From a checkpoint of a small transformer trained on Wikipedia.
Architecture: rotary positions, no biases in attention or MLP, untied embeddings.
MLP neurons of a small language model. Each row is named by its layer, matrix (gate and up: input weights; down: output weights) and neuron, and shows model dimensions 0-159. Each number is 128 + 24 x the weight over its row's rms, rounded and kept within 0 to 255. Numbers have three digits each. A neuron's up and down rows have the sign that makes its largest values positive.
After each neuron's rows, "fires in" lists the words (lower case) most often at its 100 highest values on Wikipedia text that the model never trained on; "fires after" lists the tokens most often just before its 100 highest values on Wikipedia text that the model never trained on.

L8.gate133:155124114095147159118129079152126127137106129134097095153146139152128120135125162150129118113111083147135144138167154118154134096134145108123151095104120084107230111168126158141136128122138117111095130148133174166138076123152146129126148107122150126121151079113115126126182139156128096136131134136112121140130103128186112124150148149140149105108135144132135125143129081116154118139134107147153148108119110119087135136102165058123164145094089178113145139097097109100124107144137116
L8.up133:151095121144090095136134153124108182094123172102118130131055088145104141141148148136143143145128147141165156152149155111152149113168146114107131151118100110077138116160129183182105077083159129152122159112110102143113121139129130113113145128092110120125082144135151118117120130128115114090070122142143104104139118154118168140138130149146133105130126121130119092121151114139152124102135113093147117147132132113123115131147168079099103132131110137181144089124133168113185117136156104
L8.down133:179107135140174122130128131124128089139126108150131170137148125147107080101087168128133089172126105152110132116107108153137125146120095100118171153113090137188128099143160103125144183135122150108079135137080145101123145117128128128156114124135106145132139092137139154155136116140106151146155129158114135114127106128153111137119130135103118142123106153151130170141124102138119117132103142185166120118131119105195132090146102170061101101149091122105126116143118090100156146099100110
fires in: "and", "alpine", "or"
fires after: ",", " al"

L10.gate234:151069139165138114154131151128126111132097136175095127140122113097108104113112117112174149103166115133107134133155104148105183128146148100159141100150108098128142118113130115111112094147109128156142124172094126097119117134127125159118123123068138171162166140172121123104132150084123146103142095135147129147147148109122109100132113119087147141129118112125115080113113141129097170103147091125097111153159112129189134110116144103134098084147110111195132158128152134133145081131163147
L10.up234:095165128140119120115128096114128076139137103120111142118140071157152128121145150097138150159119136119137099136130132155130141111125146144085115132142149122100148144177104096131164135077150126159135174107136106119132125113151150114129138142126090150135110141095126134107098093145120153125109124091096065090126103104192122170136101124115123173156138143140157143143162135112098107115178142161120098135134146161085093111155134145135133106100107084092121116100121139152107175174099124
L10.down234:115116102163138151131113118107148085113086122130125113152146114152141119119117174166142154117126117113127149116113128158116113144109108126157118220133131064108176108151126130166128166153145141138102109106128126123114128134118111111180102156143119137119118108081124120143164118109129099114113123065168139128100126136100155116135162084089166178154146155140129063078146132107103177131111107123134139165117156128144123134135136149116141165124135113142120179118116148134127146122146119
fires in: "after", "when", "since", "before", "as"
fires after: ".", "\n\n", ",", "\n"

L3.gate91:084131118122148157127123134128192140102164093179152085125106121115137107187145138135093115126134107120150090166100117107107106140099104176125116159100103130120140154129103141148135131124127129162155111134140153140137114131126143126069155094156088071114093134127166098121132149106109139165186128148161091118102140124147136137105110103140176147126130174130144134139110135122135116110137126151118136172092141086128148107109141156163130148120137156174139108121121097135069143149127129
L3.up91:124141132146161144137119098103157102119121056176106132110098118114137064114147117108170121143119134102132120139132105112144132116061115141126144116098101112111161164144115145118083138160097145139197110123150155151120129113103122105111061105138105097158121160163147111095090147118113126155192135134135099126129132115120123101109134152156178100149131142155111126184144165137140145131140132137126165121129117106152106095150132116130120154130151111135118132086116141169133131125104145
L3.down91:148133141111128149150128151136137103138129113108081137160144158098120083108135114100142164166099134115165108099129123122157123111140124109149106083096089139132100161115121167092101129102157116141116103118154161092156122134171128121156072157118126122155125094103126116091125104133149115133111143118132136116137155157126156162141184147101156128124116091090125145210146142094081126148123172114113129113146136141111109141145134116116120073155136148095140128146140174169129088096131149
fires in: "march", "april", "february", "men", "july", "september"
fires after: " on", " |", ":", " On", "On"

L9.gate496:138173138132134122118162122132179100134086119153131118139164096128143123103105170162132135125111120094140121119129098110141124150120133093091137135114091143175116141131156125105124165171158116125145103102127102147122142113122148119123178158111080136120142154112125143154137128148150178071161109151125129110157110146141155131099144140130144089151140130171174134107105178167112122134118100119146135092107111109153153120081154140138117073104118078138103125116097175101133071120127145
L9.up496:118153141123138130122174181118111112125103105111163127158075139129112134142134102113127153179108131154145163142169132123167096173134112097116146136140124134167098132139129125132094120138140063145148082156151139120096126137113141083146095175128077173136140147115133087136160143175133139142124135108154067116105121136141118090126124142138131143122111150108131095145102131147140113123175145167144137113114108087128123132129051107151114162150130113126125138161114140124124127127118073
L9.down496:134106122149158122125156136128112112120113113110130122096155145109151134145111160167119147125131101134100126159140124153143103140134153083098156134108151144123114102128141071142144191144168149063110104150107143128127129145112113113178145138095111141113151128109096193121108131104162154084117174133159129187153171080120113116134158121112116155165114135159138119109156151139096110122086131145098110139122133103136104125124124109154123058163149087103132141140133121091154138122136109
fires in: "it", "who", "band", "which", "film"
fires after: " The", ".", " the", ",", " as"

L2.gate238:130165151149123147144120114108175124097133109161135129117124112113125110118125132122139111104130092114154116165156129162110151121139116149168140135097090161161144156108073132130106157140103155133128096128090132141120065165136142102122142180130091103176117146169169117113125084132130151110087152158130125124131135122109116125123114098118128191158149126182140125166099086111158092134079109118138178155094098128093096118143130105166145102115124125155112098130101127124151129118147142
L2.up238:122168134110134096135161123110165083068152100112121132084143179133109073100123115103130125108154149119083126139114105157140123149139141112088146071129137119130159172130100140106117102153114126173115087139106152125142109109109122108137107128150124107163127147150154128125105081183108137142181164143133118153126134126122114122119105081114124124152149166122114113120095128144167170130106130121149114079107116161112113135143122168147126131091160094120089086111134113141150151123110092
L2.down238:106107132108110091133136123102146110094187157145123143124129133119117085157128101088167161108184132103142126108108137160155051097121145101144101072123121139147117169104107126140087102109123143143105142139168165100153139132133166162171114167140110104154097166160107142134122099166154124152130131130124138112137149140087116156132137102135140096139131139123118139194113142157128126111101146120120139082125159151134106117105159133133156101086132142132105129142104134143124126110080116
fires in: "april", "september", "may", "november", "june", "july"
fires after: " on", " in", " |", " On", ":"

L3.gate389:097149139138121132113122147130157136097110159121086178160168155113127152085176103139145171104139098128135094091096121116130149136073120144123177087122100157113155143074117129118170144116097131112131175110157094089108141182117127091108134159153134140134162126123135117107152167136117121178157146140118120197131159110133113125103126124118149166153148125107140178113120176134152088113125142143143109122138126101098132098116159131132121150120088119141124153134135132146124129134128101
L3.up389:129136117107122139130120144164192129103117091084118145144117151086110128113120116122152134135127096110159125102106157139099138103122139153119162100136152118146117140158135154115164044099144095138160121112144113153130158143120151138111130153123097131102120154117084163130098108154133172152148137155117139098170172126130131115131154095183133099126094150164138128148132148123111124099158099126110149142103105106163155147129166170135085070123146085140104095123128149104159112134127102
L3.down389:111139121118124107114115154170145154112134147107136159133138180138140112159148099110123166127118100135142130139129119076135128111116093113160165117120103186116148135105157114104173112125079158110123138094192145087070140108130131108105187158140135161128098112162143146127133140159140142155101133142126150150165121117101095137103128112145165129154168097131096161145076174138139069131129117082152126147122144157157130132156100132114133130147147125131117117128163158137110106115128099
fires in: "the", "this", "same", "that"
fires after: " of", " the"

L8.gate250:143152143149131122161128131112122115093136111130145124133150129117108140130119073116146082194058108141150148136084141120123154158152131121141145144123123107136175097137130130108118141124137123176101101114110132165126179098090116106121164082135109164141137158117107122124158138131146144138118138116127140115139134128133159174102124072172145138118184162097152180165111149154117137115101093165095119131142153144121135103099125102127121157126132126106133095132143126125181094139141071
L8.up250:092084135138116116138091108101107148114135138162157116117099101116074099105162111143112168101150171106079157148097177105188124126106106110131112155157119129142130098120102106110107111166137153105115126143121095129162152144143148122156140134091098132119134122085124155115131115124109133113136132137150134129114127172144113109111125113123091113131120169128087177145125092149099172102135134118073096139134107116106111127125155144149146152096118141113123102121095137171126100173097186
L8.down250:083119131101101139127105113170162159145160107107115152140152094114121141125140126144127113146112089135134106100125117124153112091119158118074148047130148106103167126142101103153170083118138137109103160112171130112137129079153129098118146150127131104119132102161121161115117150136144139120119143153116084144124101103116151078122151118128127124159135092134117180130164115100149096117140103118088125134031113113144099096159139147110123122133128140103148141116090130137123123140116153
fires in: "the"
fires after: " and", " was", " is", " at", ",", " to"

L9.gate360:097122130161101098088100108066123135119111141119088096086161116085128132140134119109115124127117151112136133129122117128160130144144142135079152136137216144166095115149183127110146148151140141093130130138132104129133135107108077157104115089134140162123134145119142162147139170101141137107178110147149145114137128089123123151114151124130138116084156095139144129108127121158115118060137119129105123144117144098122108155149144149108102082124141122058115104129125139132140146127101182
L9.up360:074138163072148126148116146103179163142123115150149130109126092104133142165152086097133102131109163129122114135129106137144149144127115130132147129114093109107143119139128126130124112103133124105130170153142129098144096102139153129106120158147145143088070113143134134121159102103108114080125128134119147109118131139148086091133116102104175143146136134147094155136114186109178137151139116085120170094104122117129165085169102123135172136112130122114113128112149143125121131183179070
L9.down360:124121108104137128087132119111111116122157141112122171175144097141165142098092126158153112147106115092143117065108121115142116094096135099136150034103167058132128132148129103099114107149127129164135101146123123128100166146143159125134120130112142132136166115131134124140132168122181131131127130103149110156129125103094152158132134102117120146155120094094095180129128088124108133171112138135107124150156166123111158112119117115109132140083131178140151129141101136141121119142127182
fires in: "the", "a", "an", "two", "large"
fires after: " is", " of", ".", ",", " a"

L8.gate391:115141073077102104126150152144137143144160150128147124127117118138137178157108162141086111120144145136127127133154144115100184163185136105157127147168112120186144148089119127133114114112127100086153104120119121147083108115143127134121139136123115126132079128079174120134118121119113149153150148162135120137117088152138151131146116112129139132143094115140173152136122109077123123176108105143115113121116091118160115129111121129123108077088098129138145119149079174104090141152094084
L8.up391:093116134123115120149161133144141060133123131098106061116147135170123082121160125149106086104153141109057122131146140139169122167140139097137117117087130150134125159116135130138095108079167106138104085092121148112148147140131078131128133121146100123109140057141100124159165167123175138164145128113114123126134148080116097160108153103127166131156133145113150122145158103156137137117111129139113102153145107128139105160118102102152100125119143111140134143141139147124128115093159147
L8.down391:129121094127119133137112123152127119133140078134101145119178106122140110143073162139090107154142122123126133148145129115093123131150094101113183110159126188163117101065188161113135115156106111108153117130126120084130159094145104102119100118165097091129120132141139141141137169139128120168149107104137146106144163137144093129115115130148119166140121165153158090141158097134088162154134147139108083147120156110158103141132092123095163109097122091119146161122118134134147128106108099
fires in: "career", "born", "early", "life", "club", "relegation"
fires after: "=", " was", "Early", " rel"

L3.gate137:088099139133143112142153115056132128104091142120094105124135087156126189104156105157106092145124152124092171112143143104088105121140085128119149108118108168123148145092076169088141118118141132104162156083124144133136123104111095108143126099106064137128139171138120116143134148127131109123104132113148133151108145154117103146119165097112145151148120151145139134121144107136145120166157093091109098128097146118123126118183144114129088127151144126155150141123137157119111120073151096
L3.up137:105101137125069087107131134092104132148145151121118142157128094130145138104118131128165116129128142103152106110089106127094153127147106120119141142148100112155135089109088094121174142141149147127148134145143128090176120119137094118144074111115132114126109156117128101108117125099101134158167146154161099168126155095093136148145153145105114114074108114134150100177133155109072101166172164109114148114111118179133137132114108136116099136085114120091147193123151128150124130110139103
L3.down137:114137104143137150111123107203088127149060149133156113096134128134098089113129097138110175100151139145099167127099108154147158118114149122163165107122133147144135129158169130143114160143138109164137111124091117132109160107115142118106147156111131135149185124132126085132135130157125167124163142106147169136133135133109163060137153113153133120119112092121112098116141154153129165110126117204137124117164088112102142139113145117128117133159118122131133148146099105128113084147093154
fires in: "1", "qaboun", "0", "3"
fires after: " |", ";", "ab", "|", " f", " Dis"

L10.gate553:106185142169104148125145138130126138096100128121124117137161122107104131131163148166131154107083138130115156120137124123135128181156141143104120079146139160160049124135132081149129092116135123161079107109136135128125154160139149097069110131112099146127122098115143149162126097159159144095115132160115165128116157149169137110116089091102165121142136129160135082133171149115085118130125150125156129143110144096156138095134150153152150089138134108123092157104109129141125102136104132
L10.up553:095103064160109094137124153118117100102151116111082125141152097118153101141114164105147145145129106146093106122141124107132173158124117126130137160133103123115082109127161155102111166095116151113145122186150121108105092129103113106128166116135114138133151138119121130138151156153132111095140121145091124093121136189111112132103130156130122113147154124109121150135119089161079126141113093115160119107160119090174143132173118096137127089171106133072144106170124089122141112165128100
L10.down553:099105153147132124130158140151167120102131115129122166151157164091144144103145155171156101144071142116157142143142137125097117162152121102124104075131145171145146114153099075124138103141161158141127107110125125103142088159152122135140135145078132148079172093186109134105124143098103154118151139148102128132121172107127097124160129145143115134104096149163132099137186122093127106156118112125143119151107142101130139116128113159120171115145154116123091139108112125121180137116119175
fires in: "it", "and", "they", "also"
fires after: ",", ".", " The", "The"

L9.gate209:122161128183087150154122172138135113105122136143091140200132114117112091135122147165143145118144176115109140111166108151129130150134099148123146115157116133107120085110111083152145102132147143125145134148091143095132153149120118161088147119075149168130172119127144131123134120113120139109121126146162131123119099120135113104136102082128076170141177134160150132097133132105054104130153137137119130145122101114154124115088141115129125105112086071132100155103098148155125147126108101
L9.up209:092140131128092130152122168160135139135161119161132100153133155143162142115171122110125124106184142126125137134180087159136127119135129140130081123131173105158094118132100127132104111074103112178157154132139128070101126082116106137138149125127135172124127082096186164150152126141099142133150081146110114122114156135104101147171133118141140102143142150121143084110127113169135116121121113135123156121149120119133163124121126126139147071105112088172125161104176116128141161139117144
L9.down209:140114157133138124135138111134146110133157135156101156121116117132147122146084126107145149110150192111153116088112122169113143132181129110177110116156139114116152144136103130132080175127113090137155146117104150120148130087152128141096104127136108110146153113066142155101091160103117127125146144091154119173142125079108144148155121096160119131137148112146119093114103097142134110076128087125061137141144143163132133160119135171092072106124112118126117108083141137147108129128130164
fires in: "after", "in", "as", "although", "while", "because"
fires after: ".", ",", "\n\n", "th", " but"

L9.gate103:119142129138106169113151101101097108136164097123143149134143089155096142133115121101108142179097093122110115115142124119144165167095103152115128108103120135126115108069109114089089114131147125101132104130120119141120154113149180153106152100094104109161118149117120135070116176115158117066126124093112140103108133141154174096141122108183137142157134134130089164138099143127142123108145119129119109073091110117129126119088146134130119109108124170115133140110135146093120104171113176
L9.up103:115117138090121165147122140081131123149123106089164115116128086124096153161122195122091128150171118109127117139098139122100157172121118132132183165140171146166111129110148174104129124111139082114150087143162107100132129112115136087141130138105121126081153141149138129111144145163103150142108151078155137083107146116146148135102080118122136157160089151163137152183105108121125115135151123131073087123138092125135140127142108112152156140113153100128147132139125128140155108140135153
L9.down103:144158173150125133093113115101134171085127093107135132120142128141124094146119115124139156102106132128098157116117123129129118110186151110077139073156142174118132160118130120115137107130143102124143143106088140122111164158078107120121114149111140136072137106158108122124153086132134178143088115100155123128090133137113162138152106115170110111151147183126115178137131118076113128113131165100152165090132154139102127114112156112115119136150098071128160150087143137132133145132151111
fires in: "the", "website"
fires after: " was", " is", " as", ",", "-", " be"

L9.gate400:122092112137146150090144112124089070138178086160132154094109121130076154137155151149171129179121123092116132116124111129090162131125117100102140150150134129164133114117115119136122165119120129116121133150152140163182140072132153150126134123140099156136118133091130115120128157130122143119116127123107108100155101111140192113148147125130188151106132131185096144167104123079131120081164107123093157123137141118119106145167108121156111117121147130112156085117105141117136090126155150
L9.up400:157143158138143117182141067142127111089144124143175117113159091158106126144146125168121144090113110061147136131092153127144153140144116134107168141148107139192123118130086118114150168168141139113126118166120147180154120123113123124121132125142114130118155158133110151110140122140151125103154130121139114146124089103167154109155160099136131126176143160159178161073118116149105127163126141110127137127094089144130127102098116136134117102154151137116132145108117131086160127181148109
L9.down400:151137153111141117140147126148111107156126145119153121120124122130062153102108190146113161203141154116102102121102158149117145138106119106092127156177162152091141104106111120120129120153111117116172143125154121150114184105099143138158125137127100136073138153118151144096135142152135121085133118106104127127144081142107158119078129124116114098119171144128203154171112126121119120130124149167124116142112130168120116112110116095110134149116156112116102102142104096147117123141098089
fires in: "the"
fires after: " was", " is", " as", " became", " be"

L8.gate361:146144146140127106161095141158163119107134129141146138193116164101141128100136137149143112093105098109138130105148155101130159145095116149095172074177139090109148178105158140099161136095127072125093154117133154095162132120147112142146135162111117095110109127100126117122138111129137140108132137151126168120155099091154128124139083156101137135122098156133151112154108085154124147096112114104085197116143125106102146137140169093144138104114106127120135135118089146126113143127161151
L8.up361:150078131145090129133143092194177115144145118141117137136162134089119158101142141124111141134146125109110150158126117101124159100130126153109134099125176086131171158107180124137128116111083115104143143122159174130119155102149152127116123110130065122143130106135134131121120140138174116107139113150157119167128151120113096075092126145159103170108106111159129141168094142155156137108132148151149140128129144111127170128132064078118152126135137142105137106173169145141128113103114118
L8.down361:111132146094119127136104162128140164132108141073140133089115129106124139152152152136067107104128143155142091123133139134162136175138132126129182030130163116148133151099106110144119118113126151121129108122145109147138149111121173150139094139104123121115122114168145132145179138109144158122133138102125171187141127105130143109117133099131159105140133115099145179107150142134170120130167113072097149166138130127169130101127141118131126113112149176157105119135116120110179098118145142
fires in: "s", "same", "own", "his", "this"
fires after: "'", " the", " in", " his"

L10.gate215:104164116140119149107130093120165136089111134139133162139102131129156125165105070111139131127093150141126114129141108110139126099156172115129095103148177112122129127101112100116092108123141095094121121107098163118116139104106121145081141156153123135103132167124131144118119142070152154119175144135111065173111073128092098120148106100144135138088108126075121162103132132134149128134152118139116158116086144152134134109087140131083067110138106087137154137140102152133125109125154137
L10.up215:106117144120115090090110127144122135119129127141131084119142122111120123121102102171159136099150129136131132094119099143168140107148154135127138130124091122188090119125141105137158117139113152151144127150134109103170128117098114134082160149127151168120142144101126153152128112138145136103130161170093102158103148163108105135130121145144131115093093122107104184144168174175117108160116129145176101118117162109112143109156133111107098097104164170062102123167118181122110093132123099
L10.down215:162086115156124178169121092136139113113111174164137130155114149167127102126109134098122136141146128120131126141087143143170137134149115149155114061138149089130142101129143129134138112158180158146130149107114160091137136167113131130128100099161123100128135170171123130141112124081095081068142176138134129154122123154124129116133165088172130111128087114122112154100127103123120153098160170125094144138144136097143154144114098090139134146127109138141136129177166153122142114103138130
fires in: "2", "1", "3"
fires after: " |", ",", ";", " and", " were"

L10.gate402:088127149167126115140171075189068104118128106156129110087075152121155109102137077144102092127094161130154125112137154111130140186095123130125110112088137110141154112100107116096091100095125139119113142148102138134122160152135148127145115116146105150133128113093129133137138144114085169105111153137127107106126128084127119123140130116135143080179116148141125112151133125133121126152149103110201088135108170110154133134084110104111122098123114138116113122152127136126141127178109111
L10.up402:058111152133136118169122116106132138107149107168143116134119098130171148116111106157108079133137134110131177136141153122148119154170140166094119119135073078145117075139114098137102116134136137152080107153130153144105093107121111128116166120126127100148124100138088150160136177124161165116129129119101133138135084149080161090148147185091124142174162141139149125137156141123120120120113130100108123141135164117139162104139146136137113136155117157099151141112082152103124127120098133
L10.down402:158093147143090122187130109156148128116122120123110133121134103127164159150102144112137156094142136141126124151101190119157130145153105117087146084101137095109104133078166110140130142156125123157101086166143127101110073117108120113144138126099127125172081129123142151138151156129128167160109091121155141105127145141091158120139136147075128156141111156152143153127107121172114158115141106113145118106188145156142116124090123136135177169115131146143087166119106095140137134107117139
fires in: "a"
fires after: " as", " was", " became", " in"

L2.gate219:111084102121138136117145119115138115136145132118122162115120098109164102149146101113123145163101114106144111129148142124136097147099147118128099136158146161104140128128102120156135116152145101120102131152146151141158123113162087112108122139094077185104189128148141128109105079111106139110072119107116136118177130137115139129128115148168094096141081155063100083142071125132130134138113141124142128110112141092101127105123138120130119140119099136185100106104155121178136099141066118
L2.up219:108135128163118180126129117136126087161145127110149150130155122110091092151159055124105122138131151176137103118167126119145125122118113130090134125157119153134120127104157094081146142149093148140134126099131164153101103143127171113127130119112151177100169148075118132142067166143115116111106113087103130164103115125131134149121131127153134157177101127091136130134116168122117098114119158107118098127079144128130099086168166142100155152123123140162144117119092088129152112110130125
L2.down219:110104147141123115086150099107176125181135133090121152130141147118109118118100059130109121153137129159148103138133115168156102088129133141125144134160129125139148129098139137122162135156126145113102097110149115135154108136151120142154110133103125177111109121138137174130138114100100112094098123108125107143130134077132101153088118112168182111132095074120154076114113116154111109128156127100144116128084142088109151183110110176117106159102145130111092125112093132114088111159099133
fires in: "male", "place", "bronze", "janeiro", "hard", "silver"
fires after: " |", "|", " de", " first", " Gu", "g"

L9.gate362:143129118105098150155149132092103091104117113127115070152143091124070118151098126147102154112144105171091132141164133132121106156154113089111133092132105096168110093137119113130154137150131087113162094106124142127133186166128123136104126155124101105121161132148132115156126118104160106115159143147152167146136156078129106135130137079135194125137138125125144157142129145132070160156156099148187129130118118093152167113111135127137122109107136123125120133091083114119099136138108116
L9.up362:144114128175127099145164127153118155080111135110138139169188110137108122117145115141182140121123125115111146130169119141143137140145107124124125099126144149139143138086168151123165088138137129140167126127160141123142117164124148098077140136098066156086149119140140121168114062149119139137166164132110154099138119085143126091147148123157145145149135124153082135121115109139063148166144118118145119099102149110135105130107139127147149123080154135123091119144106131145132147129072093
L9.down362:114129154054146157168145115119105126170137126108162117137115091104102144161132149138101135141143124173161112117113134142114108147125144106118108080113129091176140160149105138130104119137146103154157085110108131110146135149143109138158097140124137164119148145080092113112154098111129126089140132105121160150148137133134164147133114131096139095185108124138172185146137142162192125119124127128124132087167111082123159117133105097143108109101140133134152147140106113145171152133172144
fires in: "s", "its", "his", "whose", "her", "demographics"
fires after: "'", ".", " and", ",", "g"

L8.gate418:108092130149124136116113148085118104137123103180107174113185097133125125132065140141136148112079110133126185131146112126147109153110103100110156159131148146134137145089132090130087094118127111108131113145121079135141138129131168171094141132119089138168086140153195129119156159108134165114115123113132164118129135182149136155150158148134138102136140157137173150122157138097124119136146115096108108148139136145160123122161122135134139101136141136132112109069135152118143165154111098
L8.up418:136141128137109173117124164106114128122149093088092166113196078116144127169147150133118110128116098148119167121096145107160144141176138121140102143137140104123139091126112141107134105165111124134161130106112129149107169130117170133124131142084102115099122099126157129107116098150189110172104120160162123115128128142120104100120152106093131117182160119121098198112123136117062150155123156115115134125111126164121144097109125088165118116100148119101125111149144153147142151132143137
L8.down418:132101149125149133121127105119121117148114100164157088084147084140108148103144149122108105134093159116118091103153156148113110128102081119114123113155089180140074105147109096138098156137105124152145152126123082116138146101105125130168138117113152127165091159090162148111109119119109160114117143136125120086121077098147142149107147111185151153186134124135068103137104126133123102117128106165163146126125138113117143076085146111141130119124132126114138089086136122152118147119097127
fires in: "the", "and", "a", "s"
fires after: " is", " was", "'", ",", " became"